MLP neurons of a small language model. Each row is named by its layer, matrix (up: input weights) and neuron, and shows model dimensions 16-143. Each number is 128 + 24 x the weight over its row's rms, rounded and kept within 0 to 255.
Before each neuron's rows, "fires after" lists the tokens most often just before its 100 highest values on Wikipedia text that the model never trained on.

fires after: " to", " such", " would"
L8.up141 [131 132 153 121 115 176 150 135 144 126 119 116 101 132 103 136  98 164 154 141 149 109 101  86 167 120 138 113 119 152 120 159  99 109 125 168 106 105 151 115 139 156 133 156 171 149 114 120 104 159 147 117 104 121  89 103 140 133 147 141 100 116 171 192 143 149 156 111 113 119 144 125 137 110 117 122 148  96 115  80  88  77  73 150 158 133 136 155 112 104 137 127 152 112 143 138 108 164 136 111  92 161  73 161  84 114  86 136 149 139 135 106 106 102 113 147 108 131 119 128 116 147  96 141 132 174 107 123]

fires after: " |", " Nominated", " Award", " Prize"
L8.up316 [157 107 132 117  90 138 119 140 117 100 129 123 142  98 138 155 159 109 146 133 156 163 131 162  76 132 126 142 147 119 119 105 101  98 123 123 123 146 115 121  95 122 180 141 130 158 180 131 155 108 120 120 149 109 120 122  89  86 143 141 121  84 167 101 148 167 126 128 106 158  99 193 163 143 135 139 159 141 120 121 115 122 101 176 150 152  80 118 117  79 129 106 156 130 155 117 106 103 133 128 106 136 112 105 119 130  92 125 112 167 115 129 113 147 105 106 123 157 128 142 123 122  97 135 135 126 113 135]

fires after: " F", " h", "W", " Ho", " sh"
L8.up188 [197 108  93 130 114 127 108 139 151 124 101 134 104  88 103 162 152 137 133 136 104 133 143  99 118  90 102 119 136 158 170 122 121 119 162 169 121 159 127 121  78 131 153 139 139 133 141 115 159 103 129 103 151 134 163  93 142 121 133 149 163 131 164 146 141 125 118  70 121 122 123 121 154 133 118 147 129 148 143 122  99 121 121 137 126  82 149 131 113 146 140 117 152 172 177 180  99 130  83 106 130 132 151 136 122 123 125 103  90 138 128 110 134 115 154 170 106  96 152 139 114 137  89 141 135 132 118 128]

fires after: " to", "To", " ne", " can"
L6.up368 [125 132 156  95 106  85 124 105 136 116 150 137 139  87 120 115 161 143 168 173 118 105 132 128 134 143 155 119 144 143 102 131 142 113 126  92 143 135 142 102  94 115 154 128 144 121 130 145 136 115 135 121 172 139 119  94 131 160 144 113  87 106 160 144 132 126 110 142 103 122 133 131 157  96 107  92 110 132 111  85 132 151  96 126 118 120  65 177  92 132 129 128 103 108 161 148 161 114 138 166  98 133 126 136 116  86  94 154 101  81  95 108  74  97 114 140 137 131 179 192 156 129 127 140 144 136  94 130]

fires after: ",", " is", " was", " as", " but"
L6.up377 [117 139 133 114 101  89 113 119 123 143 156 130 144 132 117 121 117 174 154 119 101  83  88 119 156 108 111  95 138 151 116 118  75 118 103 140 163 136  81 141 139 126 185 148 128 155 124 167 161 138 134 136 148  87 140 115 146 105 173 163  96  85 184 123  97  73  81 146 164 139  77 121 138 115 137 137 131 113 151 120 102 132 107 123 128 106 125 138 119 139 149  91 128 132 149 109 139 161 131 121 113 126 140 130 160 122 119 114 154 135  93 123 183 132 116 132 176 145 152  95  95 134 139 105 131 143 121 124]

fires after: " was", "-", " is", " Nas", "|", " be"
L4.up73 [157  86 102 172 147  74  99  90 159 138 158  91  98 118  75 123 121 116 169  87 160 112 143 144 139 110 127 104 122 149 114 115  63 110 152 150 109 117  95 142 107 102 157  96 151 120 115 132 151 178 100 168 167 177 146 138  94 127 163 181 113  87 149 130  95  96 148 138 122 164  86 123 109 134 131 145 133 115 105 121 120 149 108 114  97 155 143 129 149 130 129 142 110 147 174 134  99 107 118 147 104 147 152 130  98 165 129 109 118 160 146 118 137 102 139  94 148 105 142 142 116 160 145 114 119 120 101 127]

fires after: " was", " is", " were", " are"
L4.up365 [126  97 113 133 105 122 112 134 130 139 158  86 151 147 177 140 141  90 157 147 142  89 130 121 197  73 142 152  99 133 109 138 101 115 139  88 112 125 104 161 121  96 157 136  89 107 121 108 111 125 143 171 113 133 139  97 121 154 136 158  88  93 159 102 125  98  92 102 129 131  96  90 126 124 102 123 110 140 151 111  92 150 104 136  86  86 158 132 168 134  94 150 136 123 180  94 156 140 173 131 138 157 142 163 155 128 109 120 129 152 118 117  80 141 111 120 134 113 158 107 159 180 154 117 119 125 115 150]

fires after: " |", ";", " R"
L10.up417 [124  84 104 116 134  83 103 125  99 118 114  96 116  89 130  71 132 141 161 130 125 118 133 132 173  83 112 140 131 130 126 154 121 175 118 164 153 144 138 154  90 118 158 158 137 135 133 140 137 125 124 100 144 121  95 129 128  91 177 130 147 103 151 181 126 133 143 134 110 102 115 131 129 124 113 169 129 150 135 103 133 120 140 133 116 138  88  80 120  97 146 146 152 125 104 143  73 161 151 124 117  99 115 166 161 139  89 142 172 166 128 140 141 170 175  93 128 112 113 133 149 118 133 132 130 105 148 118]

fires after: " |", " the", "OR", ";", "  "
L10.up590 [131 116 147 126 112 129 125 120 132 179 140 138 165 148 137  99 123 120 126  96 190 138 173 131 163  60 108 163  86 139  97  94 122  94 162 105 135 150 168 114 144 111 140 145 106 161 114 144 105 128 128 135 118 119 100  83 135 130 178  96 126  81 132 167 127 123 125  99 143 175 144  98 116 146  94 120 145 119 125  98 119 125 145 114 133 105 116  95 156  73 147 116 141 121 129 128 106 115 110 137 120 102  90 178 163 154 123 156 143 109 128 105 168 108 121 146 114 152 124 129 142 149 106 149 137 100 122 116]

fires after: " |", ";", "\n", ":"
L9.up18 [160 125 164  99  72 133 119 126 119  92 137  89 151 107 104  95 101 185 132 128 171 147  95 151 167 126 143 119 129 122 126 124  86 110 151 135 101 125 159 129 128 121 136 152 160 155  93 196 114 183 140 121 151 120 120 115 122 110 109 141 138  86 153 164 125 133 123 104  97 152 111 122 131 117 122 121 196 144 161 107 103  94 109 146 153 132 114  85  75  84 125 140 132 158 158 124 120 120 135 148 125 124 109 136 153 172 127 122 152 118  84 134 116 111 136  95 136 137 113 140 115 148 152 146 147  96 150 130]